{
  "n_head": 10,
  "activation": "swiglu",
  "tie_embeddings": false,
  "parallel_block": false,
  "init_std_qkv": 0.022,
  "init_std_o": 0.0,
  "lr_head": 0.00683,
  "decay_shape": "sqrt",
  "final_lr_fraction": 0.1,
  "dataset": "wikipedia_en"
}
MLP neurons of a small language model. Each row is named by its layer, matrix (gate and up: input weights; down: output weights) and neuron, and shows model dimensions 240-495. Each number is 500 + 50 x the weight over its row's rms, rounded and kept within 0 to 999. Numbers have three digits each. A neuron's up and down rows have the sign that makes its largest values positive.
After each neuron's rows, "fires on" lists the tokens most often at its 100 highest values on Wikipedia text that the model never trained on.

L5.gate843:514429521595538580455425466489514496482469521422593583532550528449494601539481469488576504541540455443519443611438547463526448516536542540467510477483523463554487409514455539485457433500496439422564458539470471462491577532502460526503489472493497396403468532523522552603428430543543501467533546537468479440503467557525503540465471525495523477459534486451446502529521523496531486574497542542565448465588485593457537573501578485503462538451482519438523495482503467373438468541522514556413475601494404468452571426443362447489524418492542531490478460492469528588348481545571489574430527471474488503611579512513458483501373477497503512475481598507549431449482380415542507516592472414450471468459493563478488437490565473410520524485377515464567559490433562495475503456495542
L5.up843:482535481502502548499388471538447387489419559426526528463533498526473579620451415597488571406473496535546524556500463481456429469489477553489525471536514485521520451538499605521475513560505464458528586472534497530503523523460528543578569525482635538555489526506517533569566485599443495485582408488539512534496550453561494503530499550512536440491464493478592411460502525499611529520616566533553472486498559495513491482547503522486490479439465504590554567536519421442481470481520536574486559518387451514415455539495512401506459439536500568537405617507431530545445448447489423565499527500513439477556483540513491464492378520409431517436472496527515489534463445493427579520594455524446498437476499513512539451530462430612447437508447471540534504465480480582525564486461602
L5.down843:597495459514487417527514485511553479453515439538553571468479517535472464501519473431580495463586434577396477593458545439518493529526509548558543463450481537466405456431498517576476514525492408489474495583475512562551521455514460478451617486548488512397502562411494458474453577513498486500522520459536523406629572502557474526446569392518524589492420487484515514500507544543526574463504586575507528469476427515441442515511468470562541462497502589481528485446545524415462591524550485542444585471472547525475538468541446540463538417479476577492580482476442453508480579420491499435482512506516468488593534441486497481505515475543470488429430522528515522474470480522551360439500493520553490544562488499565513578470475576478456593445442550509572559534489520460491455552555474
fires on: " over", " of", " down", " along", " under", " the"

L7.gate958:483556482589480409483521544581511418515539448440595489555502531433506416381613483482460544561523533572503461566629570403504457562402465367557584583454480546517535503432467491468532468517498601450567525514475465563492453518420463517512446588607486539433421425517486507589534541459532500494477517438455498453575478458602502469539442509479477498438536626476528426497508465531548618397502544513505498510440490504526474640510413502579430428562517614560467454527436488427507498509539494554516450468490520529536458504525445457536456498457480544458583569485548468531555486449511499459535534486467463458495455447524495504471561601524514553417414519383559482502440439518486497480500497678491529446510564472535427469440495509499501544560429467540426490523380486500497541543499487
L7.up958:503613532437515428434551595508463501424466460425486571542475567520533504385554450487446467497479515523499519503392516475517499466460538581568457557484563514489535455462549464487476528501525521573518528483433430456542546495521494507494507469464487555480449465539502391545531397583504529499490520505479510440453487565503519543584463505495537521545451522427504605442614461565498515442471490576440507467438554546466522454485534508540503594556550519525565523525450394454435525515460486449416462440459516478620519460538483428472526544470529428456430404450536416463440445439477437496485457465461390487524553444501413546476518505494495564452499634403492495415567497547505459546430531614503515479481544499505552540498503501528496518374545545568537549515454543515518519403496495
L7.down958:550439480492568434470515501461570511400513459421444550428466511440469459495582432534503449489489537553504473561491481537500485495416506482535489514559570397491563451525539432492564499471503479499528477499541557544567557510528548516411481449570542505555426505480472487516494511541556593498479496501454491479413480508395566456561379519474574438547439479488530497568638553415495560439499497561561498519427462491442574551554508469584507421557537489451464482587578464402474537463459476458464438548450579468492481419556519484545485465466442483596498558434476560487519531493543526418516495481377451520565480460481482504453490560519573492497558587527467497422557529529467544520525451545493510553520552602528589475501481557537524474468448466522512561480509492471472498479512493
fires on: " on", " of", " to", " at", " in", " behind"

L6.gate15:526425523582503441536545407518545502472465517491514527472513539490521551431447606608488506460495515496438466493510476511518475526537461537449454470492523466598542455476531465477523473483584516532564517509520489476544392473484483446522543515454546447442460559467536540452595470523613525475511470558488432541542535464461511582560497478500420543531509594577506546522398490578537441540502472522547481446494464494509489485545493588469571501485494555557498541538518513465486502501426513465437453454486432599429538471462664552558553452518529545505492531525501538519433589504440505484559515482496524476436527500546460447511500494517429489550488564524506536443420431466466583553481441438493524434643506467490524480564515510491503426558530474483525536510560495494461416448449464
L6.up15:469611590507544493525505519612480571540461512488492521455522592420473502451476515497583432451435536599505565604528494514480525623515510499527480561475499498525616418520468407513508471490522532431491522465507517466423473453501495468525535522582500502488499523504552475536530483539546511445535460468536453558421507499475510533532593491479444549528361589504594516432511423502427564521566488529434524479477433518509520518452444546543462393552473496513486560480503431375429549572478481508491446422538451511594501500513436476517555527479562551497513424466597560384453514495570539488436524564462444480509416523555580456584504465508325480524633544501497484548536485459499524529490519450530541471508476458531557541395509500512528539553495598549546489489487522568517486392454495
L6.down15:524390529499508470524482420403518505501528412490527563546495481533502408544524407438532438515489487454399533565563505536540446468501491514451461479586562520546491513473481476469433462511546469505495488550423555543478481478526537441573537463445577527498544552580436437486518512469505514532504513398488492451456531486465566622441516483537511556508520528529489545460521478459530519444497424537499476451477545547530509512565493535478494524461586451525486505495553499496534552504585482453470469517548472540448545569556450546565455432574507511530548483439455443516441386467494453470535502457591605514433487542450511464435503578476426456422462377446489546458468433444504450475440516556513548417556393408485605532543512477504546448470566458460488521499498443441527565417390594
fires on: " from", " until", " From", "From", " By"

L6.gate1018:534528489451506502611574506482448375494593483439563466418499516450566512627480483408544531453456594446445480488501622574545492527516455457493466549508526448442543502491542430421513543526444468448529463555497449457517524606505534520458568467433482576451470550474567471352542546585555497483493589592552459454488470494472538556520551539530622499429476443495548462348499522582405504489509466532506585498477488558478514575436600447444535534531528478465567558554570553458528427490566521560490503555496488522517510495484517516392541599537502497551578521430488514456531492586546467515497542492448551471531537490438514479494500588531507561437563510453473415448522531507436447477352438571486525440529538552497490485531527531494507559527432508513511554544537404552396547528478496
L6.up1018:539440558511480508599480450500473412445545596496508481389525419501586539501460443514621537514505565506558439461503547514540503437454442433460607498511606459451552528490467481489517567518559561475521488481467499521375552491550429535485596467570593555434515423557459551459505432507451450465443464629678569473535511468559515494557524487482527465501603473613509574505502536399511436485467537461413518474544520552374493555508408567488477493482543483493507507524505508535567364486447446380427503544482494430547579511553449516445403468525477482454537521452565563476546525537481466555515454469499466341398412558466446489465472550449473455503487533570460564517532468396408568499492462511472448573527516434484568467533510530500448595515513472591494474565492596507484549432452587
L6.down1018:545538581534472546507540418516415572499507494503548576452421544414574438481372518511515498516563543401482477480497589492520582461504513463484423495415550551498477448430522577440605569481484555553518465504522470455431479546535509472386500491476492496475596488540495409512568561507492507504516523534493472501510547534456496490515474515423515512544494437506510563376563465549435471415452542571435526472589510471423578519532500493490515484541510436464555489434410507472610437504436554464470447447413433529388497525457479494488475539472489516489539582566522490498485535476513491439557489523493516472492491389425486426430582494485567552509533606442390448480480427508545535511502522531518556505498528467426511468441481483503447524614516575561453572452550549536434528546476564
fires on: " the", " a", " it", " her", " de"

L7.gate55:497439558629452573554532419504583533426486487504502385521490558502447475465454408503533486457515426576529433384447522438489509488463475497468537426518508567491526511427511476378470504492427473471538483483509447430459510596503511498544524476423487426534532444602434575461507528502495452389509551555591416534524504479558411444573491517547533527545564532479522530471491470522529413436446540508525520551533472525526502594600457492549490460519490612521533568458502421526549411449480440453506455411533478485441434475414558427484474511420489484547608481364542495496525481515550510481513511443454509469462443464521484537474605607399443542529523501547478488573557517441523446586502425436515562529454485482440535576535546621474439496533526538468457543515520512437515463488471527
L7.up55:490548573600563539493495541475508397430528498436514528566470546485474451321396555491522487370492522422544465470480492511481589416505445485546471510532503410454459532550459432456519478584586569542472466582476542475456517400524477558491520521366615544521523514509395500597520447528515449465465548449469572547549495475501491543542409477534570443553420486454633468491488490498589536421473494508575441406475445462492678431534516529455481557455566553398505564525460528567491485599407402427566499542503442448446492520516531520484434410491496429450530492505497535588624500470502536435486440553437563528561501490470546494494490430370471567541585538496479454507504470499445530517408496526499475454479528498485482475447504617492405486575384532552492508490556558448577519539504509
L7.down55:500566428475600495518454549442445499489384499429562558497536415527492496432459475502487548470529509505467466493576462518483457523377491480571489457534504524506555553520454439443449530497560533500428466605557528510527522379461453586561532592527425500531555553449490547470477542444448398593487491489467544468504531607493515460542489499413530493457447443470448558522502501415553441516518493631496501491509576568547554474419477451457477456364496504474407496560404502440495547536440538419512523513462523579469473467496547520397468469477481554367400467457461535467536522491568488493503421491422533553576542501566474416463471495505522448535533540556544488524491463467432558476488547481472381461495499503527549445555518504465448490511523531449560464462511526462509459552467511
fires on: " in", " the", " within", " of", " on"

L6.gate1043:505582568564548482564516450478557409492581600562542573485581457513496532444492538580540607537583535575471519512443519527498488538529527548449487521463444456576498437518419534531455521477473471439467491476498378501456471358514487472539463441424533543516502451484568556468507481543528479447442529516557534464488420527503471475530469570468498468590468442497472556427528496549502446517557579564531555513536512466488541414490594404521527532448479570415584551506525558478552440539694567520543543423517507543403541551491488455559408537414542418529564436390578533475527499539536441420485619539519524424518493439500506480590498483591601500493510498431438416579547498475539500519554453511480553541591525506462495538490536426615463437392511514529497424521527536603480575492423477
L6.up1043:561498510605503549449571429535512522519499476524498511440599491482503459474529444488592472577486549463454419571517644460494468450520468449463508530464521478471522534571418539448446523563492508423481552433534464451464517531500595598578457489560456502468472650557521533503536453517489499418505484481491451492386532442504549415493514536394564462451466490495448495513474502500439466463488433515491555518477553439526611488609426391396528452460407406564495482592475504427536576525562498487465432530457526577421483498471469467428460530462492537515508550475564615447387454495476515520484521509442513458571498605392563496526552497410546444511423459533541460580511451499487515550530537479551483516529604431591513508516469454546535542418465526516477471606478500513534554437583541
L6.down1043:519519558513476547525573577456574606467458475400519531408530461476427451511524450565544432563450514494548417502557633465456519584504506496511510514515399560386511481471505472421513494514486527493574459459515528437561503529517511522468513510486402512449555577510473482490492509492476503447553452446548492470594506561464560487570502515433500475534486567501485501512511478503430486471479534481432455393518511497503505465545523532485493436562513608495526482517443577517567537449553503479525452410430559547362519464511429519487499507477422541485437538556428568580419542541516477503545483517484444443478542419513559528527486479610553483466468434542564497491566533462474432455496440495451549509403523473448481584486554388498488469488485623570538591560525550442547460414545477
fires on: " the", " to", " The"

L10.gate1031:482425547429524461486538564490584511473466465539530469438516523467382604481479509475591436527453482443526449466579492504501497491515576613421453432462596512639520472498546472545588467532512482463536480455428460634505536531474538392448437469496519558466563471499561476505418526556488459511453447466470429478524530465541420482435475469465539510470511512500377538477479458520587529539528533511463464557612569485474505480427552475511443517479585471572537443583434535515499370600498442448479482541503480480495472498518506417459521545457453533483554466518641474601505488545494488494584568473480451459529594522640431450537543378598400490448458394512450537442470468473372408558453468533604432555518434492438456493520611453515496492423552421487433570529502482556460482460494515
L10.up1031:540440527544524581451573489530586479486633490480533578467556566506598520545416546511514495591544519483480474499392611510529488486524551570391469470433487473447536508518467520423379528416530518549431514488470589655425477488487495542536569469463486538437538516491480578517470495463524471502488492438508456477464469465518432402497491434486427532417539532497499520552439426486487516489555518516635514530472485493557547463472401397463500497495504471416481495431469509419595464462628477359408432580500452526468527447531549485503576484540381461495431449492473489553486472446411424482496559493487472474487496581461502503425519529441417484485494557555478521445438519466510564549522576523462578543433385526617447572566437499555440460547503460476476448518416570612533428512558558
L10.down1031:523510533525433449579505511567556531499420499393490457447557391537506508554468511566519514371508466539504408488589518548443568444465461489503500498538521510530544530371491442516476528529466503582515570484572528454499450528513538499560538430519581457475518452515528443463434542507539579555536466546537520476448521491431448478555487611426554499553423488462578449531400469482455464430528560474487500470539489477458504544517535434531474462594470523514477575489525471556493526562443592633497529439490521587406456493487489512471475576526531506510523463553550508491505525529552533555509508555520551547494466576509551606537435547574504454575521487519459364512497479529529446553515546572583516514557498484461503471468435492403464460603384582347522459537522534453434384493453458
fires on: " and", " the", " –", " or", "|", ";"

L6.gate345:469418574579379447450575584524497546487494549571547477542524421514524526498490459521592560458517489478458530523372534468462520542549592634430556445446478605562453506560527421577510544544510560536411563557496530528516484498454518420566461543442563515485493511403585553496512456503526556536418497491546557447598441446403455546448529508500484441492489457518426466413550534474576441585564467501432549458518623530478505468449443487504427538500556492577539473486571512401615519496601458542568531521454542460499488515525493437501468483475490541535517448558427557489519542513438467466488478495488497526403542529472455554500566521452465530513451491465460505474464464542527422525433517578559513416568484568483402515459557467483372432541428461482383558495501535494448511462529425
L6.up345:509482470492505540537485477477508495572565516545542465487529470457499528539591507402584478516566479404475494442539504493484367424557427501461544450507475567456488488531453547458480444448468513524502510454453531505469571617461428542517463549490501475446443522506496500491538568451544556503449505500454435461528533481534443527548566440445514485515541468471528412415561513408476430513552477497447504437491513527562514588501554516545455484473436545474571479531501476521566459489525419558482527514470488577543517491528444493374524538482481548504484544504448528399432502507502502509511597503562499524501493465539551506415528528511570479524564536459447477552465453518512470580496427518570544473568512443584457549536454467541486435494574473475514494542426470518385496486588466
L6.down345:539584485451524549468515555492514538529505543487480496505487567556558482520594555517569527476577469486389564519579477598503433485463482471576390488485525471423483559465522467484514503438534457506506573426529512612484584508512390467574498442428511442453493500575457481475509396536560470549524543466473381426595582608545544544545475444512559497509582474399502484489441507560487539434453483506571449520509403449507519521455516607507572480514455421516461514495546495514465541469446549587382545492379588516571455480545459516381531419479446430544583446561532569473509522435513479486492514537570524433488431553552508508577460481467507463452495420517467499429522522473405538495527511564419484521539546489548573517460568496505451386536515484500521565494407501433562504362466531
fires on: " with", " of", " by", " to", " from"

L7.gate545:387488588547549461444549406514509486429484499403530475551459531482422469428535458341513484506424590497518512566445519524520517496445498518487508516447558353516622466491474450471542470496511413516439539544480548496591542492449430473548474492521489489533481548470578509518593492460560459343567476504503529507560546465480495611549462509467430495524402536509563430529595523532525541502485485605511472449481489419565512526567550486572496462545628594638527396528442407510491520459499593460468440491515466507536459510525385417490499482507528496435566505437583514596458557512542519515436539471492464551565517503606502536596557554478512540437460521457486403535556448476474484542493499520517581441467415494436533465521520379482480523500467512451446482420582520424525546614503558
L7.up545:481485469606532517458447541575443444558512582506488478436476545395474539408453509502557481426469449375504455464511488467386435500481431499506438486429530480554548490465483478488543422568543434547588621509492390495380555463499444495503605597462528465541500576573462399489532418457462494483516476440528505539508554544463577519537533457445505362565463487499481564581418484479535538471490574560440465539516557503463488501541527512569494392516528507460478516441476530475503419505453496429472483467465449533599391500459554506432466477494520518548535465537424516508445439494396432492524513435444475458452474434482548550541500480435481503457481542500538484479588600509500569492611480594593447412451579578411557438429491407511458501513462512541412503505435513540525521519480497
L7.down545:479549518424452522488518545482461462483473518354475508516573515494607527502529536478555563586395474550447477478530509535484438417495583474482560464539511474490511497407532543552508552503454566517460518585409543537559447472508492492528584604373527478472578520435483520550433465534449424458522495454571546514525490566413537565557487496534500520432459525504541420435562443460529518474492512705439576522506479455463448559515532570559482526461497421464469616493524574393447483544457509490492509513557490464397483496559478431517418545535467399487568612516521571538504621448563520600559489515458507467476551496481464459419499461451498527416500457579451448509496491454448568471439551606389416594515467562474418564557468506534457554525531484524452499516510535482436479503481621
fires on: " the", " on", " to", " from", " of"

L10.gate131:437534487458541499487503463489451464480551479440490584471555473467463450447497429488532442475496575517532466433487456590520454602464467446513547412475575510576497553486496428618468462592532447474482475537392513565475528525435521513513467477546480506503512470513544508496574478582530464473390481495459495441509463492399464528475514499516553531465531469555424570480590482522509488492441558473428509549462548576526572471406491512537385518435551585391578419510396662479550546534532481512551408455527459514518517537535462398481419520510477461472553425582530578409528631558495432469527523523536509464486559543477559503519433501478379616430515505458522444539446583460487510467331541571595520538400510407461559496528494583522499486465434447456437528508503495456431402515478533
L10.up131:530471520460467442460531466534618563505450502476496438484557531488470470479418476569479490490553514484471488575553473507547407507527492490453509622525505474531525490503511475500445479489433461482449568484492527497511471559531531500529473506518476536493500491490407481394647537521497510529450582577521498453557583478454495502441549614510513450494486571492548440642438479660466560499438484555425539547506500444547613492472474485483455472523543588522492598520430548523520486527524418472515457414458512504481564515566593498523488440567514433522462472539466447487418547482501562543568599467519494491485423500556574496489473596592544484513482613544474522471526525494540550490429548497375607485479560442498454501463490461577465532556511590479385509493540517511548415553534446
L10.down131:518407534495466459415505470515540521402446507453456403584528482415537513507563498547512508516514510574540458549559524477503497537523470545495483637447588635449474524456479544531507366424515471439499512567494507513488481448527458500544473572565488465502585463478437525435568544543440485537569490518450460538423553480595505561501582460474506457483527539520523407474523465560498546484497513496400517518465419458614540468532527469507473473462537485409452525548569411452480474553573420500595487557637565503368542463532529545531450496530560445503519368496421517502461511511398563581507488491505576560540544496518489572436507404536524471463474541504583524481570553459460477482437604553471555603439439548390401476430421526575460452484411415406508507556436571519597489468551422
fires on: " Y", " Al", " b", " l", " L", " y"

L5.gate1223:440565513495510457527543455479518551523531493520407521435510503453518521483566501497492428527482423559476534578489471547495508548492551464518477468539421391613631509539564503428455439446480443473471518498452489437445476473423461484603462594514539458554487562468578367503429452547530428468460466496508475390591400561526541530482438504487471456514448503366508545541487491553517515509510454430513548503452540402497573592491578520527554562457462411390534576405523613466411585570552504549488469385543493559507496515360514581478511615527519435568452531446506512457526545490560462403552455551456529521555510425482563503474465564509633471466563514532488501441437501479435513545440499532469499534463520532555474469511421439514498586542489478395506481507458464428429538477541494
L5.up1223:450465521477504439451485545557477465565495471523557513440445481487533458437524501498401542494541466447558479598457512477543510470585580482511483442495507511503437536474535435529526402458568517572579520562459523602514502500547497480469453548542476403480585563507479507576541438483478574613442456468520566459432496506507392520424393473536431471504503522524434502568492460482505616544550484420519512522562539429484467470516550491533582465484464606526558467520427415433520430542517498408516476455546481565533466523490485487459499445526476596429467483414528456554507530480629544474500526473459530469474548510359509538533511533427471576523481527571483390518510590493553488460527520500489534483545510533521411464483522455501538430488594521490475482506470506459365460583466541
L5.down1223:465562450508485511531508411558398492425553465475478438440499559480602520461445505551516605456490578460503504477501485471383553447445459424550485478453423498518487567515470467444568392419490422497425542487395520587511446545397492452512513515537581580483474554438492427505499447528445457513464559584633571558535487552567482540496543555412465537556574502556570416546530504447437465530486506512536514520521470532558515530460449597567484512469478504542545564540491527507472530494519443525452612517499474525530566514577509477582513511510451399504551561521440512520491457483509445420462520464550473522474533500509452456572450482430468542481527499459463423489495462488455515501512470535576558498474470547512468503482480455492485527485400482497441373512434488452505467371494593
fires on: " at", " with", " a", " in", "et", " on"

L7.gate950:564506466480533508523448495478541436512443504488478474591462484523530505650604529500503500593459543462459467520507420496518569489466507558449493451501529503541584537454475430568454507493532510510498559551494541465442568503482607517462530560483505604494455499392492496555465462479535502486570490472489406518491475428491504549430462448510586387531541475552536464422583493460590602366453564500474504485477538586462514477505428478551499492556564450479458469390544480583441468482435395515568505410569458429547494509484493483504445457389518467443469480560470459498528452506496495530503500474518489421469431506535454411550517550451565496436515456483491428479549500520620548480620546470537520465556464561491463518580556542546395591626445491396455578496542543562488453369449474
L7.up950:559505471538448479473585509502509463517399505500448495488440427434471528506504527529420535477512442476509519620514515518432501403390462446441418409529576514545576530509487422497569425410607505524555512447462504439472579544533534621522565553418540527471474539542484547502501532587561501452444512509537425474574461491482495508453451467507578491541494582499561523529490432419510479462542519507467421551469568571530490478518501475539434506547582436462468533482434496445515479531488476536468464449483456464508389533548562379457469467564515529422435469386493468486536458423491438513526567556584530527344499568516494481568511479447437549465544482524521491502557496582472459466526588443545466519554453388503501535493542440518485444498378705534576567507485549498516474484515632
L7.down950:483543530413478427461414482496425469437417549534511460533471420496493403555521524543496476515469491504432488425504403460491516560461429448526519434563495595508474352417479412560399478534494472511481525467599575399394536529508453508479510564506538500500461512567438481474473497546554518502547480595360389526559479460519508554525501487572561523596498488597469505557555532410559545489561500575487442509519427570464429481585493419519538468438596465483522543415441456536441467543394531502569514475567534452568538491579499519513460508504430521496378524463408534484551460474429465517538504427415465472469445489491475442534527472544483571451523493499374428535518480489527528505565424510500462511513431473549537389522442467541460551493491517508489514463497468553532481457410527
fires on: " under", " to", " within", "Pro", " they"

L6.gate160:397533531549606581546510597510518447454545423523448525484392489543465492489624412452496486503531442564501475479503451469487421453482501447561497435496507466531510446453467458517487527367523497451448467473445547439454524465474442515565511493486464546461397515486557408575439567462598501439468429440477514439509437644503578514462584426442436483392471531496611518453536461562466486418481513529481462498563534460445531467446488548564463539521491530482529472512501578498511547450550472405499442471464528466497438473451585556536544553464509442574464531504387491484473462518595411472515467565455432421604466496550520552481473566454567484471539540515500481556521452449464557579535547565478534556481481420557543531490479554467519530481457452467506469447494490562412480449549484
L6.up160:529574432508456505553458592496578502423460506404496546504488520577434539537486580443461396492501472524549510465414562431502502475581541433526446493559607443539481560474431382580466557471572426499427466498556557463493552600447529560577416547505437451526525432470465408479488515544525444465423604487526447524530517507491559514564513428458535453452576532540565469410433474524492613478502503404539482483457465525568542527500448527416507551600455446453470546502472520518458606495523559452556474547509516460466557532389528552548514506514478456516512638447488505437488459417492518515535484421602457478459523503505573537473497487485427511388413528547558548523524516450565539496526511469512535585478440435596495553452497566512497461467508425474465516445526412464508517532520450
L6.down160:364540499565507520455443518504460518430615533520450571466479433449513408503488526489509505516543547474459537509529490477552494431422534520547509562603548514452503561525522466559428479526470439478505482474420517581523469475448520471521458549525441479551547484392538452562584515506447500525558498488516444484454552553520498476420566547458487606479592474468463597486613498485566549513581469592463455578547424528553404474507477492512581442468441500442471516554496452447480531514595559545506492544493429562507482532448527515548477481470477505477580486478424462510517435492548491536468568514409504583487416483504544497533531475504510568538510516636470499500495413547464445400509607466604518518509473523514473514584477418544566541521487507516525542503439572433461536448555524
fires on: " In", " in", " For", " for", " on"

L8.gate505:538516589469557518529478478405505506501538452446491547463578551546542504547574526369532480471521490512415519472531561416513504415512536502530460415394539535496477515461490500515467502498592463494558430471534508544471495461537479546520433509444570517518509505597466505397419467482512459394540474508586538493537416462579501545504521573485527508531457583441462405465527523506516561507516494504437540486621495463488557509583473521474382494488516435554505497484349466601428507483568475555503486551563460581393495514523527489517525539448463430591516485467417540454473529552494476480412483494443492500520561440555513413463443412421548501394448407525515537449423514516531481428446429578476424528561534404452498490508517547453427536554499538524447500520536483472510521478507520
L8.up505:448498563444478493545464409425512530529458539506585492485511496487482491495469571495476477483471432537507512424531530523531500563522461540488485529486575434439512573432510493561442565491534518473498502527546453471524479587449522473521447494489368472445442486523424529425510429504505469434537467543534532446531541560413532516555499476479517456509472481495556394504508402436463487406469416453482485511568498441448443540491520474506438437539464503594536454512372490479571575459481488548435486512515496508518491551510508439531454576546450453476566575440493557466447447503423458410477488575458470524402505434448478398423506516458472576471410582524572569571421394469497457500550499539434523464538545444492431465532527422538520534550527482487451483523549535505557561487487567
L8.down505:450502480570469538401523553431536469493507523532453450497483547421489459477506457524407572420488481595482543584516485492570533415493547386555579455484550583457509436517422602488500458485498397488454421493496544559519492490456563524428474476383525432485466598485537540475464534487485496499555540544606538436452583546546493479477548604544466508564550489573486472461472481453466529413427520458474403495528483483460452478480514602434582514467476583484518406538524480480542470435548526459447488516473499501524499499496548570503528603508394443584560558564491525541560376437404533498473477459441455450450425531505568443497482544466434480461562577454561516456497482561363505542541534526452526453505474400572441491449491465562473452537541542509501595474487562505494577537474529
fires on: ";", ":", " -", " –"

L6.gate1242:497563428461473487576502427538526487542533520414478508431413476545469443540423448506490514468506466442437520543515452531495546515571367500412489503448398498372454423494445539435445490469504499467456520460513433457431593532501455454519437482444532506396436516553517485411465562421524567500532569425498532542439448592441546487528460418496467484366493463450498459545563523512412430595489476434486527537503422501578457497491538559515543483455474568486476372580601475513558421526548458542500490465552457530523458528438470437556550507481511451583578440595527577496405647540484514462476557579496440521337577400482517472532497482463513465446425542498502493513450491527476476444531477552530530543526471449508534492548520497526473574550539497551580481545536474620428489488508520
L6.up1242:432515506465519475503537455496527568519493600529549523547516546439578479517362459401562659432514517492508550560512523490498494506493534536463568543457591515511536529534449480517476484537523572466528479525429518500473538515470573415482419540415497478449464490481445610423481459545548479479610610453494484388612473507511476383441579535576491629493481416510490501491494565494437513469467538583552415530510517534543492531589533518518398508458488600530496401496458435488560490422576490499530503382497457466473536483501420480520495367524540436584460578600506405427472513668458524507544498429514450449498460458484500569535570513478482518420428512608523519508574439511501578481438467484522525537557535493550504451454534482465503454549433495417428532410549526442544565489528543
L6.down1242:488477556564543548520561380466504554508596459528557533484395547455375504465441554630609461481466609450483525535538500571484467562545413535484516557381382514456496515495452443458501537498517523549510550534473488506468495414463487556467447504579461443373496468430503486466482526449603510440637521455570426531470560481540521481542467468587539542414472517457497486510425527537477496538410560505557446518508343430600499483543665434448449466449440568367420439395533432568530548421585595522476553393471510499466509517516435496543505516473506505570518530557421380516471508513537474486529515488507429440403541486541439474473583482515417504602443504575560462454516449526444437484490406529437599427556398409498537536505470531503530518547502492517520525454500520491476565474495590
fires on: " r", " h", " of", "m"

L10.gate603:468556550491452514562482473496432520493524487515511482502600496429507426485537457527526532472570537417467514530472564452513509520467518535449448551451498586524486508532447511411573500509498443491558551494597533521526510529478509477472506559511525528471496506478485514520491579491490502556413406428541510417518457464500442560517414512505491531544527618567504509499509524540550512423366488409423502371568509541412491484529507483542554515581521464412511547382565496461438462474577458417512485456472584530547522447429554487557451443542419550489516441469522587516473528575446500453559500403517536465560568501471471490402473545475538467488488506520443408536484530494514540425497559565510398477554496473489519508496472440545467479511521528574534515646474540433424523448449458
L10.up603:499581533545525431598534445524524486514538466444465457555488592554499517497559485594459547563473589397571509419499538514658484543544546518507512469515463544592419487481517527477522492502470431546524414436555477458468515527598578446459449468466471550531557466597455539461408484459571482541521482559520490553502523481579570549475424522571470468509510554537490515480562607515565522541432606482495510536520505505542502426477526434489487488342526522446448535464652483539621428568438556458485473457463459456476496565476489403551498602494424571443416437404451482459456493531462532585489495484536467519567460495511508449433519510529491536463420402523510465397488431411574493501452495584558509450581452504544458455451494502565520535550571519550393524516598481504502531463501555
L10.down603:502523525525514526501484517491514480560508511454558483547491471511489544515559516525556432566489552463588509460515572545566480488544537551551628537503505539501487560567554554498507514516534550606472502550516527447452523425602524629507448583443443445469550522460498544484419515427599422537548429451517533534495474491536509577464483463529424477578539518454586478533481551428524503458411570425535402584463454548466505467574510444514476571502572496405459551507430561508483460494498468552409516542487519543510440496522503442482459517497551559492474531475484518545470510487522502595552480510399503502447478491547554542538500549541479515470532488465463445456531395420459569555495595504561457429421494515499445575510496434507479524461477507516427411503534564558441600620550458
fires on: " the", " and", " of", " second", " Th"

L8.gate82:443520539473552503433518422427495487502485356569521569463556620475525425398381507444573534449468578580532488531493492555478527510544475498525549465518518508498596421392441451518461569492559565469554461554405545554570512493552569494517505548484496519543492607499555535494457445540462483517491508473464455418551536496548452531539488594499540435410590456466461597538547548473535418526562490459512471559577455509485599555520573481479487536438509492513564414559463505545554464470586469467511440461442509519467456516445491587475513420430454368444526464392466532500599474458513544573505554422503586502509485505513533481471446487402498480481467518519531399523566521510380458479518530442448436488495457570501519580513475508489449431481538551568417414401494481500475480444374531
L8.up82:503501446477534486477533573516479416476448467537474558488499506552543539470455527400529436520531516546496489550526456462498536528402469510465510451486503457566590472484496462456438542437476475453537486458442591464479562551525441520510452482504525453518482548511495552454535479507564468556551479531429553436482554614490549516528519522516517490498581509395496534476474520553449509471484495481471519567522523512462503483497518503504564533572483412467552487499508489381524544522522479497500434521486347561538441523507633537399513478545503525472507516502477523366486389401453527574416511454425472481511443496548568438511581505490492494603471522504444493603502560612506475596519510560475515506508513570595515467562463461582563557497512580512488434498528509562607461418529496
L8.down82:537468482531465496532494513448499553529413518471597415539405484558481528554507435546560535635405537492467451471489523478592450518438464457513437577395469441513506561455464527572470496545445522523495467439442543480454472480485496485599405557466500440477566565485445490477493388534463562467464448488558553518510515652458434566493443461481518496512551536518431493492512582435461540440477601520522559561522498484517530499442460447524503560580534430437516490441512460357522540554521514462574512552434522487472527520541549515502483563532545411511572495490419593516444424488430468534420494439499453539631587464529533502488485479496553577497477489498452426529411506494452484532534459570550467486557573469560605500496464491486509481429556446447475445415508516503607495555600440
fires on: " and", " ;", " or", " (for", " the"